config.yaml
num_hidden_layers: 8
hidden_size: 384
num_attention_heads: 4
num_key_value_heads: 2
head_dim: 96
intermediate_size: 1024
vocab_size: 2674
hidden_act: "swiglu"
norm: "rmsnorm"
norm_place: "pre"
norm_eps: 1e-05
positions: "rope"
rope_theta: 10000.0
rope_fraction: 1.0
qk_norm: false
attn_scale: 0.102
bias: "none"
tie_word_embeddings: false
parallel_block: false
init: "normal"
init_std_qkv: 0.024
init_std_o: 0.0
init_std_up: 0.024
init_std_down: 0.0
optimizer: "muon_variant"
learning_rate: 0.00457
lr_mult_o: 1.5
beta1: 0.9
lr_head: 0.00496
warmup_steps: 200
schedule: "wsd"
decay_fraction: 0.602
decay_shape: "linear"
final_lr_fraction: 0.0
batch_tokens: [16384, 32768, 65536]
max_seq_len: 512
doc_mask: true
train_tokens: 260100000
max_steps: 6931
dataset: "wikipedia_en"
MLP neurons of a small language model. Each row is named by its layer, matrix (down: output weights) and neuron, and shows model dimensions 288-383. Each number is 50 + 15 x the weight over its row's rms, rounded and kept within 0 to 99. A neuron's up and down rows have the sign that makes its largest values positive.
A block is one neuron, or neurons of one layer that tend to fire together. After each block is what it responds to, as a language model described it from the Wikipedia text at the highest values.

L5.down246:46 68 62 72 56 50 34 44 52 60 44 61 62 36 49 56 47 34 35 39 55 46 39 32 50 45 45 43 61 44 94 57 52 24 84 65 59 56 61 57 71 40 48 69 68 49 35 67 33 18 66 59 53 64 36 20 35 52 51 60 71 40 39 48 53 68 82 60 41 44 32 41 60 43 82 45 48 71 41 54 44 31 59 41 56 48 26 40 23 29 38 73 41 77 83 37
L5.down293:49 49 56 65 24 26 45 54 36 53 62 62 61 42 52 45 24 55 31 32 69 61 62 38 45 36 54 56 53 53 32 22 83 54 73 76 41 45 63 27 61 62 45 47 61 49 59 46 42 48 63 57 59 67 47 39 25 44 56 31 62 43 38 39 52 58 35 33 42 45 40 62 33 31 57 31 54 38 37 30 55 44 44 67 69 45 39 55 56 41 26 52 44 23 76 23
L5.down296:50 53 67 36 12 22 46 44 49 38 42 33 38 60 51 54 34 58 64 61 45 50 39 62 46 44 46 54 56 74 73 33 56 60 90 40 68 51 33 38 59 57 65 66 18 49 72 36 52 37 35 61 34 68 79 63 47 34 69 65 98 58 27 47 44 38 25 53 66 77 73 71 64 69 45 49 59 41 57 62 29 56 41 39 37 25 29 25 36 83 40 42 42 55 43 22
L5.down316:69 83 61 59 38 41 52 34 48 25 17 32 17 41 49 43 47 26 52 62 41 52 39 70 22 37 67 57 45 37 20 71 62 60 61 27 61 78 43 46 47 48 55 54 57 94 82 36 45 16 29 48 24 69 50 39 59 62 65 36 67 57 73 57 54 64 66 17 27 46 52 47 46 71 75 63 36 69 68 52 75 57 58 64 48 40 46 53 27 49 49 52 51 66 52 46
L5.down490:57 49 50 77 38 37 44 34 92 51 30 56 32 67 70 58 54 49 51 67 51 55 48 42 58 53 49 43 18 58 60 47 46 29 59 57 82 37 73 14 44 78 33 43 47 58 42 45 44 34 50 55 63 32 38 50 58 69 47 47 79 74 50 53 60 45 58 52 31 58 61 18 43 46 48 37 52 46 59 27 41 38 45 48 47 71 65 27 43 61 49 42 56 66 50 56
L5.down658:39 37 54 63 34 31 40 80 56 50 42 56 45 51 21 58 56 30 51 83 40 58 73 51 62 48 62 66 44 73 51 51 52 31 58 51 49 45 39 58 55 63 46 51 70 59 61 47 71 64 42 33 51 55 35 42 50 24 48 67 45 39 13 16 53 48 32 36 44 39 21 31 53 43 69 42 30 28 76 43 45 37 52 32 47 71 44 46 50 40 52 39 52 65 65 38
L5.down831:10 25 45 43 30 50 45 52 43 33 53 51 47 30 31 63 64 44 56 49 30 42 61 63 60 54 52 33 69 68 57 24 53 74 35 50 36 37 46 85 43 49 69 55 77 49 54 66 53 50 53 51 59 34 64 60 57 38 53 45 70 82 53 48 33 63 55 47 55 65 54 55 33 38 69 34 17 23 69 54 87 44 58 54 40 56 30 48 40 99 28 67 66 39 91 34
L5.down851:66 49 25 42 56 43 49 41 58 38 62 49 61 36 50 67 60 75 57 35 48 62 44 82 39 54 60 47 49 57 20 60 32 65 65 63 39 27 39 59 36 71 49 45 31 52 45 28 00 58 24 35 57 34 53 36 54 83 75 68 78 33 35 66 31 48 49 50 44 48 55 57 48 74 39 37 76 33 49 40 70 62 49 34 50 62 41 46 55 49 67 49 69 35 39 73
Description: Year and century prefix. The first digit pair of a four-digit year or century number, mostly 20 or 19, as in 2009, 20th century, 1989.

L5.down195:33 28 49 38 20 42 63 41 55 34 37 26 77 37 60 48 59 55 53 59 59 62 44 29 41 81 56 51 48 51 21 63 59 42 43 35 95 36 67 58 40 55 55 52 47 27 60 42 47 46 38 56 41 43 73 42 25 44 47 49 54 37 36 35 69 26 69 84 56 23 38 33 58 44 64 61 35 38 36 40 54 52 33 59 47 60 53 56 57 58 34 37 49 68 62 51
L5.down304:25 66 43 57 48 62 37 71 48 39 59 39 53 63 67 84 42 75 26 42 53 38 49 63 64 34 41 24 67 55 39 42 50 63 35 63 44 40 46 21 51 24 50 36 44 27 26 75 30 55 35 37 54 60 71 52 72 53 65 48 36 40 46 63 38 40 47 28 57 63 13 59 29 57 77 70 12 43 48 64 90 45 56 63 54 50 60 44 33 51 51 26 43 51 25 46
L5.down458:72 48 44 40 54 53 64 35 72 62 77 45 40 40 52 38 59 53 49 42 05 55 24 49 66 17 46 45 49 41 59 29 57 48 48 50 66 59 42 28 39 37 64 52 80 70 33 25 49 51 77 39 56 36 70 62 64 35 65 54 46 54 38 34 63 48 40 35 51 42 44 69 37 60 55 71 21 52 26 16 34 61 22 10 63 70 61 30 40 52 50 27 53 68 64 44
L5.down580:50 59 49 68 54 52 60 48 56 40 76 90 68 36 47 53 40 66 43 54 48 42 44 56 50 50 75 52 67 58 43 65 52 25 70 50 59 35 55 29 35 48 31 50 55 34 22 77 53 60 45 59 47 45 85 55 55 50 40 47 24 53 62 72 46 49 43 45 44 46 55 39 60 27 56 75 41 53 60 42 23 48 34 53 53 40 58 37 41 69 36 76 40 45 61 49
L5.down661:69 61 57 54 68 28 39 48 71 65 59 39 39 43 67 73 78 39 39 49 23 38 57 23 42 58 43 65 45 50 63 76 56 23 37 46 47 30 50 44 50 35 61 53 81 48 41 55 78 36 40 60 54 58 56 38 59 37 76 72 45 69 62 54 65 41 69 46 45 08 55 42 75 29 29 51 52 62 41 59 26 36 49 57 65 53 37 44 21 45 63 45 56 57 59 32
L5.down837:63 39 50 43 51 60 36 68 46 48 59 57 48 56 45 48 56 66 52 48 51 55 64 60 71 32 33 44 54 48 71 66 50 48 24 53 68 45 62 56 66 50 55 42 80 72 17 60 53 37 51 66 61 49 71 26 83 51 47 60 19 67 48 62 59 56 54 49 62 34 43 38 44 43 82 41 52 22 56 42 62 54 45 04 64 64 60 45 43 58 29 42 53 58 57 48
L5.down946:80 58 47 54 57 33 18 65 49 31 43 46 89 00 45 51 61 44 55 63 73 53 53 61 32 29 62 54 62 43 66 50 40 57 44 33 39 47 43 50 57 65 58 50 47 58 58 39 52 52 39 71 69 44 52 92 73 53 37 77 51 55 47 40 15 42 51 74 63 59 48 63 38 27 36 59 37 13 55 22 44 36 46 58 75 69 68 50 39 71 45 56 74 36 30 35
L5.down1005:48 54 31 65 45 41 54 44 46 65 64 31 55 59 51 42 33 51 40 78 21 35 73 25 34 68 61 77 44 10 20 24 35 49 31 37 51 80 63 31 41 34 41 24 56 42 68 57 43 51 71 48 25 56 70 73 66 60 24 23 48 41 47 63 53 61 22 82 29 40 65 66 49 48 60 25 05 52 41 67 28 38 46 54 49 52 42 53 53 72 49 32 61 38 28 49
Description: Common word completions in quotes. Word pieces that finish everyday pronouns, negations and adverbs in quotes or song titles (every-body, y-ou, n-ever, can'-t), plus unit abbreviations after numbers (m, in).

L5.down10:51 22 50 52 58 48 47 66 36 73 58 65 26 34 37 57 51 58 69 53 62 55 42 66 61 42 61 51 49 57 34 44 54 56 42 51 56 34 58 41 47 34 31 49 51 33 48 65 84 39 39 37 68 30 62 58 39 57 53 60 49 23 49 52 67 46 46 29 47 64 83 47 42 43 36 33 53 46 49 39 28 37 39 44 64 22 70 61 49 53 42 81 58 48 89 39
L5.down80:53 65 67 52 66 71 60 74 66 39 30 71 71 25 27 27 53 39 57 44 64 61 27 73 77 62 45 63 54 88 34 30 43 53 68 52 43 69 43 67 55 44 44 26 40 63 72 38 64 76 49 64 31 48 37 30 67 60 51 66 97 72 65 28 31 43 63 55 55 70 36 36 47 30 67 49 42 54 48 55 52 54 55 44 39 80 41 47 41 60 52 26 38 67 20 67
L5.down189:56 62 57 50 55 64 64 59 66 35 59 56 39 65 52 38 28 88 54 42 39 70 60 52 55 50 62 38 61 72 65 66 24 65 02 50 55 24 60 59 48 59 32 74 42 77 37 64 45 35 25 57 60 33 44 35 44 72 75 32 33 59 36 39 60 59 64 52 51 59 68 51 43 46 60 45 52 52 89 51 51 66 46 35 28 40 75 49 73 69 50 50 38 43 42 48
L5.down277:67 61 44 41 44 34 41 49 58 46 16 37 23 55 70 69 23 42 48 12 50 53 52 62 62 39 64 60 45 76 46 45 19 54 41 66 31 44 74 58 54 32 58 36 46 68 40 52 46 26 17 47 63 50 54 58 45 68 39 79 42 33 39 37 45 47 42 83 50 52 40 41 54 54 54 35 56 62 44 29 45 66 49 78 41 33 42 59 53 47 71 54 15 50 32 52
L5.down469:55 60 54 51 48 72 45 57 58 39 43 55 54 28 58 51 40 47 33 39 55 57 44 45 68 42 58 67 93 77 72 35 63 39 39 51 51 26 38 66 50 67 33 63 45 35 40 39 63 44 50 40 75 58 54 58 70 76 55 60 67 58 48 38 48 58 32 76 44 63 63 47 33 55 44 38 89 69 50 24 38 58 54 26 47 57 66 61 54 79 25 30 30 25 52 27
L5.down668:62 45 72 54 50 66 63 77 65 46 76 52 51 48 58 28 50 47 64 36 58 46 24 60 49 21 51 54 41 29 44 61 99 59 65 37 62 39 32 86 40 42 56 58 60 52 39 45 43 44 33 52 29 66 68 64 66 86 48 58 58 59 48 66 46 43 57 58 71 60 42 31 45 69 52 69 64 21 41 55 61 37 62 36 51 54 67 44 48 43 62 25 46 69 17 45
L5.down764:48 62 82 58 51 52 57 44 65 62 39 59 82 45 27 48 72 45 82 45 30 66 62 47 60 69 54 45 66 41 64 27 34 31 59 31 50 44 80 78 38 23 52 70 51 53 58 24 48 57 43 41 19 68 86 64 73 52 69 57 49 64 66 47 53 44 60 34 23 75 88 53 52 47 60 62 45 46 67 49 56 46 50 46 48 54 50 52 45 71 51 80 29 44 32 38
L5.down978:49 37 74 58 40 63 56 41 46 60 54 40 38 46 26 37 57 53 47 52 41 34 15 37 78 60 34 42 50 56 57 55 47 40 64 58 39 55 63 39 20 42 49 49 53 77 45 64 52 24 50 68 33 29 43 76 66 57 45 57 67 40 68 35 30 40 62 53 35 58 63 60 45 21 43 74 15 53 39 71 57 72 63 57 56 69 71 43 24 45 47 58 44 38 33 58
Description: Past participle endings. Word-final pieces closing past participles that open a reduced clause, usually before by, to or in, e.g. employed, credited, released; also -ly in "simply known".

L2.down137:71 48 58 62 75 75 25 54 29 41 59 57 40 63 74 48 50 71 50 62 48 50 54 67 62 51 59 47 55 41 65 39 45 51 63 39 68 61 51 55 60 53 84 31 25 65 60 36 71 52 43 30 53 53 45 41 72 52 27 80 56 71 33 73 32 52 59 44 43 65 54 37 71 44 36 39 35 56 55 29 61 48 55 56 15 47 53 32 67 45 47 36 55 23 58 35
L2.down273:48 46 67 26 54 52 55 69 47 30 45 79 63 34 81 49 30 45 64 56 62 68 42 65 39 18 69 74 55 52 41 24 53 50 56 56 61 49 64 39 62 41 46 53 30 56 60 59 33 51 30 60 74 49 42 42 16 37 77 66 63 56 58 30 37 51 33 61 60 40 59 31 52 18 51 51 61 71 25 74 36 53 34 63 88 57 48 54 59 31 75 51 41 31 57 56
L2.down310:44 56 36 76 49 41 34 17 30 56 36 44 48 49 51 40 65 33 85 36 42 56 51 54 48 74 47 60 41 60 14 55 34 62 49 47 42 60 43 47 43 67 26 45 31 46 80 43 50 36 53 56 04 31 44 36 37 42 38 30 48 79 36 60 54 46 63 79 45 52 40 52 73 23 81 56 37 74 64 53 60 44 48 48 49 37 49 72 35 53 61 10 49 44 78 67
L2.down356:46 53 48 80 71 52 51 68 28 36 37 70 59 67 56 55 59 49 34 75 32 36 42 54 65 50 43 41 54 66 70 49 52 30 50 45 44 59 39 43 17 37 64 77 27 51 49 28 75 68 54 52 21 42 40 56 48 63 61 52 54 59 55 59 49 47 31 44 17 50 75 59 27 54 50 51 26 37 39 29 39 50 57 41 49 39 62 43 54 25 58 24 66 35 57 39
L2.down537:67 60 49 49 41 30 48 47 17 04 51 47 52 25 55 74 60 74 60 33 44 22 30 48 28 43 51 52 36 40 30 37 50 34 60 50 35 92 30 45 40 51 59 39 76 24 71 53 37 37 28 52 45 68 68 42 50 30 31 79 56 61 49 57 27 65 45 29 47 44 38 80 44 51 20 59 38 73 46 23 45 52 48 26 43 55 55 70 78 47 57 34 50 45 53 43
L2.down583:40 50 49 39 65 43 51 89 40 52 64 40 54 59 69 55 78 54 56 39 47 40 47 57 81 17 51 56 40 48 48 37 52 36 68 32 34 47 38 37 58 51 34 36 51 39 55 56 43 39 33 22 67 69 23 54 38 52 40 48 50 38 65 57 38 54 57 52 40 66 55 42 66 42 54 34 54 65 25 34 19 55 62 57 66 53 56 46 40 48 56 29 62 49 54 52
L2.down658:55 74 29 59 41 42 61 67 63 40 68 31 32 60 74 64 50 64 67 17 67 70 45 46 70 45 56 30 66 40 50 39 43 79 69 58 66 36 68 60 44 49 67 16 37 61 21 37 33 55 57 62 16 58 64 54 35 40 55 15 63 36 57 51 50 45 67 53 52 45 55 53 45 50 70 76 34 25 43 57 46 25 60 38 45 72 46 57 40 55 68 41 44 38 22 43
L2.down996:64 51 21 36 69 46 37 55 38 44 35 75 38 55 33 60 54 55 33 51 39 53 63 38 32 49 74 36 74 41 84 46 64 31 63 65 57 68 53 58 62 45 44 42 22 87 56 40 45 31 61 54 69 40 45 50 85 66 61 29 78 54 52 46 42 32 76 61 52 26 45 37 54 60 60 28 13 63 48 36 63 68 54 58 55 70 32 60 76 59 71 28 38 68 49 45
Description: Year century prefix. First two digits of a four-digit year (20, 19, 18) after phrases like "In December" or "On 5 July", mostly in history-style narrative.

L2.down103:47 44 76 47 36 28 57 32 58 60 47 71 51 39 48 18 49 35 74 76 44 35 47 62 56 66 74 47 51 46 50 42 32 89 51 13 71 46 75 40 72 66 34 48 32 18 44 57 37 41 53 50 39 53 62 70 38 59 34 31 37 59 49 67 51 49 33 33 63 54 58 42 58 47 41 61 61 72 38 28 16 66 55 56 66 45 35 25 46 79 55 56 44 35 87 34
L2.down306:26 76 60 51 16 56 52 65 31 27 40 20 27 23 38 40 43 39 53 47 54 55 53 39 39 54 49 44 60 49 48 47 65 43 48 42 35 70 54 38 16 48 56 64 71 41 45 48 98 41 59 49 41 55 33 42 38 79 34 63 44 46 20 20 44 46 65 28 64 54 65 39 63 52 66 67 53 64 78 53 43 65 34 32 57 82 56 45 41 14 71 47 64 49 64 52
L2.down374:42 28 49 54 54 35 48 47 48 55 32 50 44 51 38 53 84 72 36 28 35 59 43 32 56 36 41 30 44 21 44 72 44 54 65 62 31 54 54 54 55 68 59 64 24 53 81 80 77 37 49 42 29 38 63 72 49 45 39 75 69 19 51 55 52 57 26 93 24 55 56 60 47 59 42 38 53 53 42 51 22 46 58 54 57 68 59 28 48 52 68 45 60 47 65 56
L2.down375:38 49 59 58 73 51 49 60 81 71 34 45 45 41 58 56 68 72 51 54 51 31 38 60 60 41 52 80 73 53 49 58 39 36 73 66 44 37 45 50 73 19 58 65 78 42 55 49 30 74 41 49 45 49 62 42 54 41 68 26 68 87 67 62 25 70 52 50 58 57 72 49 56 34 47 50 64 48 55 47 76 32 52 54 45 74 34 33 44 67 33 27 39 54 79 49
L2.down521:51 74 48 39 60 46 66 65 53 30 15 44 37 74 39 39 44 56 47 48 47 36 43 60 55 33 69 32 47 61 76 45 67 50 59 26 58 49 60 48 34 29 64 68 68 44 61 41 62 47 54 43 52 38 74 64 55 55 37 57 50 58 78 46 36 63 35 32 53 50 56 41 40 41 45 39 60 74 47 56 39 43 62 64 56 67 73 18 54 68 59 48 12 47 48 64
L2.down711:22 56 39 55 47 59 67 35 77 24 30 56 43 45 71 40 64 34 55 62 54 48 59 34 43 50 28 51 43 67 62 39 45 23 60 60 32 44 41 71 44 33 32 41 62 50 71 59 82 38 24 39 32 52 29 36 60 35 60 65 32 40 54 54 56 65 14 31 53 48 63 21 40 51 50 46 22 48 50 42 79 28 48 69 58 36 44 43 44 45 64 40 53 33 72 40
L2.down776:37 34 61 49 30 78 58 50 41 41 49 72 44 36 56 55 42 39 43 65 53 56 44 65 39 41 62 54 30 34 55 60 57 56 38 38 76 66 49 69 41 53 53 76 83 60 55 71 44 50 65 38 34 48 49 41 80 38 57 41 25 30 56 51 53 54 76 39 53 62 59 44 39 56 42 64 30 61 63 46 30 40 38 57 72 36 60 46 69 30 40 49 69 44 74 72
L2.down800:06 66 20 09 49 47 27 63 48 25 24 28 33 37 53 34 05 40 63 51 39 48 40 40 78 46 58 40 53 31 69 68 41 53 60 69 52 57 60 53 43 49 48 87 23 23 33 57 49 52 45 70 24 79 53 19 41 47 48 35 56 68 56 52 60 32 47 54 41 47 59 53 62 51 52 56 72 51 41 38 45 43 44 49 31 46 59 36 58 40 58 57 47 44 73 16
Description: Career and event verbs. Verb stems and suffixes of key event verbs in biographical or historical narrative, often split words, e.g. sign(ed), trad(ed), app(ointed), found(ed), announced.

L4.down826:49 18 69 53 57 76 44 38 60 39 38 59 59 38 46 45 25 46 71 18 39 74 52 34 45 36 38 73 46 29 45 51 51 53 33 83 50 67 45 42 34 54 68 47 59 63 33 55 40 63 30 35 39 45 52 26 53 79 41 34 81 29 65 35 52 57 47 49 50 73 41 62 78 37 52 72 42 48 40 33 57 35 80 48 49 57 26 62 54 68 38 61 66 44 74 51
Description: Year century prefix. Fires on the "20" that begins a 2000s year, especially after "In" plus a month ("In March 20…"), and in dates and citations; weaker on markdown table separator rows and "(born".